MLP neurons of a small language model. Each row is named by its layer, matrix (gate and up: input weights; down: output weights) and neuron, and shows model dimensions 304-431. Each number is 128 + 24 x the weight over its row's rms, rounded and kept within 0 to 255. Numbers have three digits each. A neuron's up and down rows have the sign that makes its largest values positive.
A block is one neuron, or neurons of one layer that tend to fire together. After each block is what it responds to, as a language model described it from the Wikipedia text at the highest values.

L4.gate1222:081117128082129146152151136076176138118149093136153111129137144128134149130148154139150175101116158129158133182136154136106122150141118122090080149164119102106134151101109142114146094113111101161115153150100136114111108121143099155186136127123134084122098120132134100146133138114116108144136161157093133107119132088154113126104121151083129097180123109107136127157114111102139120137156
L4.up1222:129128125102144125121166137128165120134134129140130153135144110130180156119162115154129162133116147098186126120119153151129136141118097147149104193132111141114117168115109163066148130098131145128110116123112138127129077106128156138170174134161128078153110084123123135097139103112140113167165094157123153105124135090152145122117097109086104108158116113140158157171095149129181151122154
L4.down1222:174103122113120102146175145134134172153157120141101115111132127177184127142158116134105124150088137105106105133097143137137152097173077117133132120067147117157118130071114140154068146128139130130113129137131126103113140105103127152117141110158116103102107100134150135116126110109108116130125039127140110106151139129115126112148142137123141149121161089162144131140127153128174150164144
L4.gate1314:072126155152131090176131171123111111135110127116109117092105141123138156084166135111095142135111159132158144149142074148124145140176145122145161166119193125134130117135123206117076152121106091147151139098131107178110112119104160100182151156112109076106148129166133120142162164114152116174128174141149092089125143149137113115144134179130120127132116113079105096132181134141158124107125
L4.up1314:132118122154141174113079138122133109128154124132147128166085110152131130147170117125122135118110133137138128098110139122133121126106094156131116150109128089163122095118165167193133124148119135141139163170137072150141111117138114083187143153146142096095087124089151154154131133164120142136081128138122100131183133132123129130103121085104164127119111102106076132138133158141118096106126
L4.down1314:122124120103091136164131164118105144133120100090128099107130120121114137119137136106143129096140106108141097160097112184139159110126126099126198128138130104130143131130094147111130143152126114141157151109137164104154094153134137157096132126131134141155089118164071103146146094097086139138147156104134083117066130137180117122136126121130147107118127144128142178126114159072130132108136
L4.gate1600:103133139101128123117089123138107168134112084099139124131109141137101140142118079115122110159078137125118138120127069110130079107130102123139115147108118075156132169120147164128117129146154143111147156122148152156152135142138150083132123170125094109167130180138143129112124100117128145108082098111114121139113186129125099114174093140130144116117161046099162134134126146142143072112151
L4.up1600:122128121127121137121108116160114149132113128093101141122062117106129118132148104096175165175087173117128164111114100088127132102151124132172163147124120119136146144156175136130137095102141151144136122118131121151121104101126167079163128142126129121131117113170166135110149115095126130146126107131121116187111147139101144113193095110134161133145135070100159094116118138119139082118119
L4.down1600:173067111177127116161112150134162111131134154146085119126109076139108171132125125132157143108118111120139150121137160142131163120158157150103116090156132158146132127141111153183079125122136150150122122139111132118066136129159103137123146135131135118121157091147123121163146106114120061106125118159104116135151105191099210097067151116141073104135105138135144097126104146142125096136079
L4.gate1689:119118115140151144149132148124162155154129113131138138158164136122123165174108151148143095116146145081137181154109130121103122171152141141142138086106115141140145122092110135104144184139117156119146140133129136129097019111108129142127150139134148160105144115110107158127115081103153079143135112112111135134121104100129163139143122121129113154121135142131167131130100192151152145143201
L4.up1689:095145106178148127114122185145152126122167099178131137138123148093134130139125148131110082126086114103133127199150106127148145127150126087170140150112088081127167111153141160172120117121142129126148106118136098147143115112124155097167143122158067143105148154096118104124081159124148141121113128114118116200176120085106145166131089160139133119128145160112111141182146154128126108125146
L4.down1689:135127179109076142092135107145103147137120104124124150130181124161129148176112117132136146089148151096086140114142140124128122110132143114082116127181140136147126143148123111101086186137112144123127147137099126110125116158140132174141140153138119134128140165178151130089175112125165102119110139110114122105104128131156138141132131104140128128143125137151147142147097149121123113122115
Responds to: Last digit pieces of multi-digit numbers in sports stats and tables (yards, attendance, appearances: 2,90-1, 15,59-6), plus "of" after many, most, both.

L3.gate765:133114112133121100122157113116128140107161090138187092119155123138069116163123133112156126167099124179138105123105144115157120114171099148132120122097130096147103131146144086127120111129115147135115103051120154145155132151187134147103115092122173118133153144138140112132133120121140119127097100144139134127182154115168167094136091150104158103166144100158142102141121090163146129118115
L3.up765:124122134172134106153147057105090181106127127146141122107078095096101088114134126132076108147171123152132149151160108113121127134152100127123135176098148078132124147137110134137130116133135125109094164051117121149108137134132128084132138111115141110128152102143112109138132142093191146113116124082182122119160147147151143142109114156129151132134101089107082130152149140080106108070140
L3.down765:146106068087137193137072113132109109154131141145168127166133110105107113140109159143147123140106139192133140092119140098085129101128135119092183109080097130212145128155120127134126099106097135169118141144150143142141159145172124131114139158143156107159138131146147149097118098118117116141116150138113096151127166106127125117069095103162127128146129149135176131137119124144151111148163
L3.gate1048:135104134127164170154119150090112119112126150177148149096109124108118116154109127047124158177138127133139104174154122094142162121115126130130143067085138124108103141173122097130104124112117128140135120138102097151153106130145135110118154127098098108166134119110146111118132163127085108151152129153097130118160168160100127152109125113130136136122132109109139111163167131146153121160100
L3.up1048:125115131101111170119136116131138132089112163099152112102133110109122078093132153136136114126136126130118068140120124088105136127109127130116095102107173144118123169140114150149139190136085125167125149112153056116165134087179139143122142144084121136102145111130153133123134132136131146120137159113176118118116121105175121138150115131077153086157105127130149115175132114149174135112163
L3.down1048:105100136166118084183129091119111106117124110121130142109122108143148204141085098118129150158044119143149138070153098116146166142162133139155120148142122108126165096146124138068082114149103174145104116134110162167113124115097122130147142136153154127129177125099139138120171097144138111147099102125128105143155112145123110139143107076133125150128164114092103116105128127088144124134161
L3.gate1465:079095100120110143128106157146127193102156146175163080141110133101146117165136094153136149148105127104133145173136047117113124133101089108127128149137119126153127161110130128120136165114149118084136122112120116097151121155105124113113164152115111113156153121145109105130156172117140109128102115062172119154137147102123126067122105140127143129144131100125145158134167099147119143135135
L3.up1465:134123114140129134123110116168108136106142131134129110120033068091160123140147098099164127183097147135129157160089126067120163134147122122136134148120131141130115130105140124144136093104161104093087124131148107120157088122132154091129132149121103113201142112141143147110170183123144096140121116107153109170129122092114111068110113174146121139126117110128152102115143108148165147103114
L3.down1465:137119185173114113120176142122080110116134049136141138129111104143119123075115142072154117124071123146134118151080149113123141174146133102191107117104134135124129097151119124143096109114146138135152141144130111145118136111176157107135143124103117110131163089128142118137129122106123154128070127131143108094105135134116126151156130128137096112133100130127122130110124143119133132112128
L3.gate1734:115100120109107107166141147110131099150114171154135103110112120131145081161165147144140076151148130110130129165150096109115183138159120135112144093134143147129116119127138124169115145126112092152126171158123122131097109153138151125114118106121129072123129143133139133128113155109066129149094145137142123142164161155105121154099105146136167119124103088094110149110151117111133137137125
L3.up1734:109099102142090134130123088132102172167057114146134128113102133143122120131133159110157178137174109116133153143183133115133130138188125144145152112123136143086133129113168143148104115103099112130115154144149113136117116144137168127150102139144174138125078139117160137119126136120116102129117179132122125168118133162133134125113119150107124157152136141093187088157113118117117115145146
L3.down1734:159167136112146119099116111156126116137106106091094133114128159161094146096083112131108128115128124140145150164138120143137146098155172146167153109127081166105104179088122093147116104124132105126103128078086136146127132111151086139134126133154113128162160141184147136072170062163174136130132101087066130118111110104146067155136147137106125125156146160128150198122132091122113099127134
Responds to: Cells in sports and election stat tables, mostly a 0 after a pipe in box scores, also tokens in prose career-stat summaries (season, interceptions, finished).

L5.gate1677:081098140141128104117102129074121125121115110142120135117091124183122110104106112116126103129132168116139119117111132100154124170120127124148144163089133114121110161066126175109098101150119089018133154117110113168160106116169158130115141142106164116138130126172139126109155145105118139161152132169153157105137139137131068141140112148120143176149145141093151103119127127131124126080104
L5.up1677:133105138097101119141115154118137143130135115127081127111113141136090128132168127077123178139141144152128127145099104128125125108132147133129096086097121134124158125161130122115138166064125094157170125123159118146151121148154144124102199122128145148120108166145165151115178089100108126135131144092166114120140169128109111149102135115048116128136177104169120150138130103162159139110166
L5.down1677:086127137088100112113138114154156109130089093124125115108107114111116096096101094132145144134132094110151168102117112131127178138091136139092147129156124103159178138152148082145085108122104136171163105102138123163146141134141064080153060122137122125114098128121124115149114138100127113086124107153113121117139161106140156146116159182134195136141119130172113129137138094109131055122151
Responds to: Digits and number pieces giving values in statistics, tables and infoboxes (32'5' runs, 23'.1' points, Urine: 4%), plus word-initial f/F and table pipes (F, fax, fencing).

L3.gate842:114117103140077109136112112108149114116137087122093143087124123124103140120176137137093140122169132171089146119133130080103121157112137105096094131122142120099141129100097167136099170116127113160128139168114088121135120089087143126125178131161142124132134134114118126121131154099158123126126121156120121124088150101143107122101145134048128089156138119129129059122139148144148093157153
L3.up842:088131136174155132115152149109129124119133136127117159105087090127095109151119113152139138175129155140124155135098134117176131124107131145101135099104125185115101132109135106079132158133105117120094153110113159129138079141110142086146129093153126097103129138154137117141162109097139109123116144102114137155142096175121099107146119166113135147113151129137148111114095101118164131104094
L3.down842:126125142090156116131118124191122144115119099107114095128123123158108127117145136155124103155122116095108106129112121137124113103119110125145160085118117099124132150175123104134127111153106152125131146106124088129127115101129105139119171138134151163128137143131151157119113119113086138145164156143120114166168133083134118122127121115124127145132130147095109136143147153105113097104131
L3.gate1160:077099107161102118145135115109099138108113131140083166153128146163120124135128083125155155137098109118131128102107131139122160126112108124121129116113100114122137169117152172105080129124133086132101121158091137120184091141132159121110119131116140100067178129177099093126160099123109171112111140127120100122126088138143164131105160145108095149174131115107129119137136106119150089126109
L3.up1160:070150082108148128159098095111105137111136103130136125099137109090125100137147112106120135129113095131112143127118113131116142119140109099190155092138138135116074167146163164098118126170096095113156130147122124095139102118126136127143134153160154116114101127125086102154133102128145107137131118109163113118147096157124154111136150154091135139140130113090171163142103154160117056073102
L3.down1160:128148157070139104111116160152129134145133126108112084103153110121101088119194120125156121093125177095146137124116108141167122111156131136089122142090146123128107132150144119119162139160163121107142104129058121122133085110136126096136157111161122106130116108149129145104142157134087151143141141098137114178085138113133066160139110130106145129190118141096104180122110122129125115135130
L3.gate1183:127139175181149068164149149121143126124077155167119149086100146155117098096150142093124134143160117144115116191135135063123143121135144090130148123097141156099145162090114131115105148145151098170117143105153098178134115121219169092138197106128139135138127116121109107147119151132125107147156134106141106127137132173127156168120116122089157146130127156102124123167115117121151083118139
L3.up1183:104156112126134149112142093095113104126116107115087112140147123121102116131123084083090147156166124139108144166087161142162120130109145110140140115069103116159139159093141159110127069136142085143106181168154140141123133116131127087117123114105138122112075115104136088132134130124112132161085150107093137152156157135105133140101121144132101104164119084110119097088135103098140109138126
L3.down1183:135107127157095091139172191143130107105114121145131168072101109158160141121121131163159146136120123135095122127098119136131124072142133145127159157119145137159140095143181132129145160098113162116115171103106111118106124124143128125145143127151112116160114122090119130136121107146091132138117096180112118124132104140088146127173131148150144142129159153150107110130119191154123150128120
L3.gate1524:075113114124125127161136144083135175120150094127118134153121118154089119160146130093154147096131134144113137092166137146129134133152101114109111090107139139116119122136141131156124099159144104106123150131120137120178112176122105133152157166133141125151146118176139117151115119089142154165102144137104083111131127101115145141117155180096101097118091132116120161138154109120120129132104
L3.up1524:135116114131136113162129131105112152121167105106105136099105127133094153153149139103164145106129163121099151074135097117131142132141121107125119155117163123127098109137163164132129100138124126140140156148121094116163078137126164110160178132172118129151130124176128127102103100100123117131070136126129101132110123123122183122121098163084113118156117143119160108128104109141131119135111
L3.down1524:171111115101159162127116159134116139130205116136143111089109136109157149112143115155146159124115171089149126099119129148158128158124111098149137171110183086158116142114111143167128105105123130162143128121159122117142114133147136098135157137144085148091137145150095182095149116108093094116132116105109128145097136158116153119130083116123155159162178165117156069110126163154156107118146
Responds to: Numeric tokens in Wikipedia statistics tables, mostly totals or later columns of a row, such as 193, 33, and 50.00; occasionally counts in prose.

L4.gate668:131143114150119144098132108102105177142117134127117100117080096150143126158154074130110150201129089158132161130100139109101129116119128091150153143147128120164134134145162165124131121124101061151125159125120160199137124118154156101123165111089109135162121114137120115120110178120115163135116164115127080095076135158128154090107120170158138107156092093106098149106168141104167119140125
L4.up668:148120162127133139116117111102094129135085096133174125151117142143160147153136056117126126093126156190104147071140114109127111157083135107143130135111120109113110110115146109165143146128105141137122135127090144117114168084198121135109136123117128128164133144159118124071137157109118121152140107121108091139135156123155136155125138130137166090151105128132114164138161129158133131134110
L4.down668:160134125127122101117116151107101137123160112145149107127095135115126107114169137084115109170154153114095119162101116131139140122129154116120136138123110155142116117096129134128158115176158144118136153173129116167150139192123151085105133125140117086112092047096121138133124130155101140131087130163125095134072083141102131144180101121115117122092158093153164105076171151141129095161121
L4.gate1472:150119154192179091114112133119116124142105159116098117141087156179146091074142106143129144142130132131169122143126144124116119134132132108146142112099127114111146165105139144125114138098144117162089111110188101115106111113112123162116104098102110135122121116151138113132155133132129125101091124132126134118113168155104167138138117129132122151160100113106131134133167122126097098099139
L4.up1472:132113099104119108116115100173133130106100118168142156138150126150136110143081115166140114109139125118173117170120102132130101120097104145123137130112154146111144101139163135099116143135153106072100094124130164164146099110109124106112160121113126112130118112145124148097180127176121162123093142094134146142085129162146117156122131130139121151158107111092163164145149121104169101097120
L4.down1472:138163094176123153113156141148128140133120137151132122162133078108164155138151093101138177147145134116130133127114104099133139126191145141133134115141135129141129148165149131096126108146146139136123103110157141115174097112126119116173134118162149140134158123133115119143158101133148115120141120080144087143110084109128105137152167099134126109121109117110142173161145104111091116150126
L4.gate1491:147101143192153098139099111122113099118192149103153091137119121112134092102070141122178125174159137114137197107140099079150141111153110135132153081148136121102105100096135151108121125098134155064164130111104161138091112094128132144149138136147130181200155144122114174109165113150129091133137153132113095111136121146087140086090110138142143144121135158127138124149165161085137104114166
L4.up1491:141115173111162120104147092155081121081128162134096088159109098129129068114114080117080144172111117121142148110096152113137112156105118118150126127166127131124093127159168099118101144112100118131115119150091146121120130153162159093141113126129127131123149171168117116108128140122126129122156128153125126156114096131105128110103127164138189156180132150136122118117140120136078098156124
L4.down1491:114164071143151184108142147105143131144126135161113126158154139118128138149126138106166126113172088121133132158082116142105111121163124118096132121066125141123102081082115109165159156145148164182110152123152138128130144118102124159107104142127164133141146097087130102176105157167147126177133147122153125139119122126145173129125108111133120111095094102146139121135107134138132121099151
L4.gate1786:147156138152147141118153084111152132105125084159102144118131144131124120104132140144132167130100125118156120169116179106096130146104137092127142101121167101120144117099176129152104093097131071105131133100106128149131102136176159114142169126102114116124169123141149136139141114152111160151123171130109109119096142155094101107126129135124152130125129086132093100117148122144156082135115
L4.up1786:162156123160142110119136092141109126109111128128072161092104080132125096128120154101149198148134145143113143162103150058129140164147122132116146120125170129121121137133131159121129096098167055127103125143129083160161125091128162082132164129127153127158115109156161127127170111112151150137131151128141111153053140142119116092148140122129140145130142096106119069101126105112148103138127
L4.down1786:084119125066076105126104139140146131138091141112133108122131140118131120135141152153088112076131153132108144080108128153169116140092104183096134130174128157142109131129113132084126111134107149149127127122133153110113117123101092183141105141154138100077134115117118098157130121118159092127094065122149144127173132105144118159095126116128103154139122163123150171149114068113094132100135
Responds to: Words in sports results text and stats tables that follow a score or tally, such as record, draw, title, Total, Report, finished.

L4.gate1216:131126117117113074129121138121150134130141096102109159128165132129114109152112168138141158130135146183117083157132172154110134141143097146127086103179125129066128134125123133129154116113137086099103057118150159137137125103129161160075134115126139151163163131147113113147128131120110138146168129081115133108106153125131116133102162109117111165140145118137118097100125068160141152127107
L4.up1216:118135136100053134126147126125157146090144110146117117152127148110096086174121091112107106127124126120105095135106168124121166158122133153129112140128156110100111154124134111111139107116149094130092138144172126143145157155127112122108162128102126094141137120123106125108098157131099120145137129070122124093147138098097096158110119130143138131143150097123134132134139078098134115120160
L4.down1216:121088127144144099134148116143143140176152090114136164102142138099128149118112177141122100099134183155143183147145117138127107134150157134152176124129119109132175101129104132165188138147116184149145157127075121125141104137118127095143131144122140111103128161143123148146120123122064108083165162159114085128097142144107135147166104109110073140150151103092136159078099171154124116151172
L4.gate1379:106132145096139144148093154119132143163144076139187145129163120111091120156139135149131135149145128148107109116128108124129101127142112138099136134126091146095136106095142137147112132124096111137103113113138151095122086124172104127089121143133128111121152139163106101117163148098103165128165174099152133158083167133124119128114127107121141140117100133141132098119136123147142119158115
L4.up1379:144106159101117111139101142131137068144120105144118151124138125069163126107127133146117149154129122127141147083129105096137166113107117133136126146127074115083108113141131179111161099097129106134121103133109124117116113091184116112076124117131099110174144102136173138087098156101129140180149110143117190162130160119139139146113099089120147134187120134130138112109115110157158143163147
L4.down1379:137149120170128100103132126174089110137127166158104139139122129164143127119149129110131127101107140118137187147135122138091136127120192132138107094114121111171125131154116152117195091119164138130131126122110132133129156135104168122109150113115166142147135147139166134141134125174118114177084122121069108116185118154152116100151088155135149123142151148112112150133121129105144155114139
L4.gate1582:141123148135098108092104171157158152103085151156165112167132092127074114171121132148140125101165060154149141136167089133133130111120147165155134146138099075142122125123164120122160111121108104117135120166117146131127148156098139110109124140131144116107129144145124152126115163116119126112105148156158164139141123141158088130105111099159149147138108132132088131097106166077097134127137
L4.up1582:107163139097142132083133098097130138130153126125096140120124086107122113184137068177134146105116131171127131139157099077141118157143134123139108120120119094120115146160133090136141122142143102140102144116133113175131126144098158144090142147140128093148147107140123164136116109132125157148159111095138141152097133165130100159093154137137098126177161154101104234106138087099117125103170
L4.down1582:125075134151088132170099148134157163142122127116118119138130151117147142084121177114145142146122180123121120121094136135138129102103135163141149152166101135117095078060160157123119147104137148159151067192148117115138126137129125145155141146115122136102138148142146111106107140094139117122151168159136144122144118093144129120132091154133125117106132140127157068143148129154135096170136
L4.gate1641:081133107144122124102121169115133140116172109123126116151137128152147092123119105149129131110131096159135133213127117106115112114175107138138121123120165136143107111121109128111153117119143080127141098113115144128101142171139121164163115107127071129147141114156142151118166147132115111089083122072147126097112123131159127142097137128076107110116132128107056117180130152086142088156103
L4.up1641:142128096120143106073105160185091135097128152135103156143146095111136102119134108155113120126138120131124122167147106089110123126146125141121138123124140145127096129129103186103162099104145113124135084118123161090102095129120126141154105139116094146140156126131161149074164159120113121085100089097142160126104092134147174112105124123109137127124143138114112131137110183061137139153125
L4.down1641:141127153120134107142117135120072126079108140136038129124164115101115108128136100114142109135120115098080106090147136133120126167147121144121165114123081116118145165184135166114066115136109116157111120132169167111125145050118140109123106185137143104088139142132123136090109141109144173121161139143140163122120141115106137117098093142138157123124142101116111139095123130146099158115157
Responds to: Possessive 's and ' marks and prepositions or pronouns after a noun or verb that open its complement, e.g. fleet's, caused by, presence of.

L5.gate496:131115101148156131129146118117143118122148116164161118125115093143123143151129105117114171146090165157167112127142129129132136131147099115152108134149105093117117161156080124080119133156076131149108165123131120118169153120158139108124158123093075183146178183148129142093137115168134167170153123126130118110139139081062119183125104159145082118132122122111099130141131095157118089080157
L5.up496:154132097116114158105159089126094107143110142164124133104110108114111101101143104146146159157106175109132139129170131124099134135147157142098157145135125099105115134131150134088105117110140101148123159164063110109135086111144143087126153150105114147164129119171130140100155117144158148125145139137104139141104088106092101152099098140143113170143112130100149132133144132137161142117087
L5.down496:123110146145134092113113150115128105113124112123106126104110078124093097134168132102105097111164165102126075156155108123123084129101143130103176097184130110131140123115153098130094115151125133124145099138132131121094118147117099175143168164134139142099113137120120143101133130140126137149135127090135148145126087141118170097108144137156155119154130132117170127158112141103120151150103
Responds to: Function words, articles and units right before a figure or outcome in sports statistics, records and results, such as "18 receptions for", "with 14 goals", "won a".

L3.gate301:139129103144081121127140141092137146080186074116136087135125111129138128098137086142127116098112134147141083094096114122110123138104132128109121149094160119140133161131115128103158135113110132142169158111166106133140134124121142172106112074108118105137135137148125091137122172134136153130141110122197113134102130123129121156123097096161097127183117160172140140134123128116120122116113
L3.up301:142099124157111125114082136156077133088145129114146110145108111126202170074158115174170126109135131096113109116102133134139112173120093117123131165137145131122116128142109112120121161118141157116144143107171137099121115096095101142110153076161106126219168107113177099127178142118182117095173116127160132148055140119172129116155104077114095120127130159166121118126131181116118172104132
L3.down301:096143185161105126177107082135133134147095124147123152154146175116144173120127142141125149134127138126095143133136137166118126143154111137145162107138125147106141100168119100157097110090160089086102090119094150172113093115121152095122122148134105137134104096083103111097111153093131110158135148158103160086087128124142155091151139155132141122069124093110114136138159098141128127108125
L3.gate645:176123136128157137107140154117171123107143121125085094125143154142097120181116132119095133136154113149173116099114132150122092149148109126133138136105131057146140116117111139104136151109123146122125130112128109111125132109212135158134114135132089135126148125118116188143145118113109104135134146154113123147103113140116131129062123134090152126119057178154135147160119148174078164125134
L3.up645:183140121130126160080128127186157109082117155102095136107140136124111086129105111132115116110169137153141116078162121167115130125115125172098142124143152104120115116093114135141135120110105154139106136139118097091124131162124147183109115164153129113115165117146126187083135139119118094131163151164117147163140135110162174120092075095087168131122097161178125159173114144150123167140140
L3.down645:119165105117092142146132120133090147129126155171158159114145120097074082098118116146147095100135141152120144104155131135085164095106177152115146126126166137083105127113158124137122129152154113169124132125160099145160145184026142161108174135137111105105106135112171091064133172146107136127126179118135148099151143081144149121133124135115101155099139139084153138117160076087132102141128
L3.gate951:145123121172116134170144129149171138085116106150101118140179120153132156143085146159126152156104163074149102177169149093166126126122128109147113125143128106150158144126132123117125166073113126129119124115163110090151117128131125094094147155155139065146178146135114164167138138143107129138067100136192119102114148112174117161111056142108155113174080137125125156148102161112129138129129
L3.up951:151143088163104121146122124154155118132101132136087122133122092064155144111102119119105152151099149129136108155163150084165170126144136107120146130132108113122115136122094178139146123081129106174085124139144108089148127109128158082093102130164162131156086121138136162124102148156155125141159106099181192144106106119104151181153098127109134123144116171124117152129122170127130159154110
L3.down951:099113125098106112091136139140095163159139128119163119144098119095125118111138106115125112102139119128091115079094125141076096115122143152093129124095118122114064099182119138143121123164156112137126117134082135147096162093124127134127090104125144157121114097107153116073110099097144149091165184132085136139115147149105139119141191089116094104122147101118145140121164129164120140123148
L3.gate1639:144133091089100089150165147149104151080126097146122147109114117163152087092113125160110133100092164094099142114060135142092133145129105098144152167140162103115091122114107156149106104106150140155131140138162110171084159137133138154127142078148078091177105152138148129122118156140118114108128141138155116129105122153150152072115092107128130142110107110140134100126156144124128098095134
L3.up1639:143166105101138135130132129146129131111142083101123128142158078124124120114111148108121107125094070139088124123164064090140127174115144127089116126110151081134106205130122167129157106147158112123115147117105122153156119082133112146082153133128097096127172132185109153131108105103143139162089144134174156128126130096123142161091154138115139106132120158121112102148131123124156128097159
L3.down1639:112170170141147125154148117132135104119097154152111148128151147147144113149124128156100129106142140129123143123126136178091136087113138144133132149119142207109152090123156120175124125092118132161106133150170143096110172129115165123157111135121136140153132115125105123116092104136130143098146125106111128091120141129123124106162115142148105131111111100117126179114126140157108146145147
Responds to: Possessive 's or ' after organization, place or work nouns (league's, network's, series'), plus weaker hits on its/their and proper-name pieces.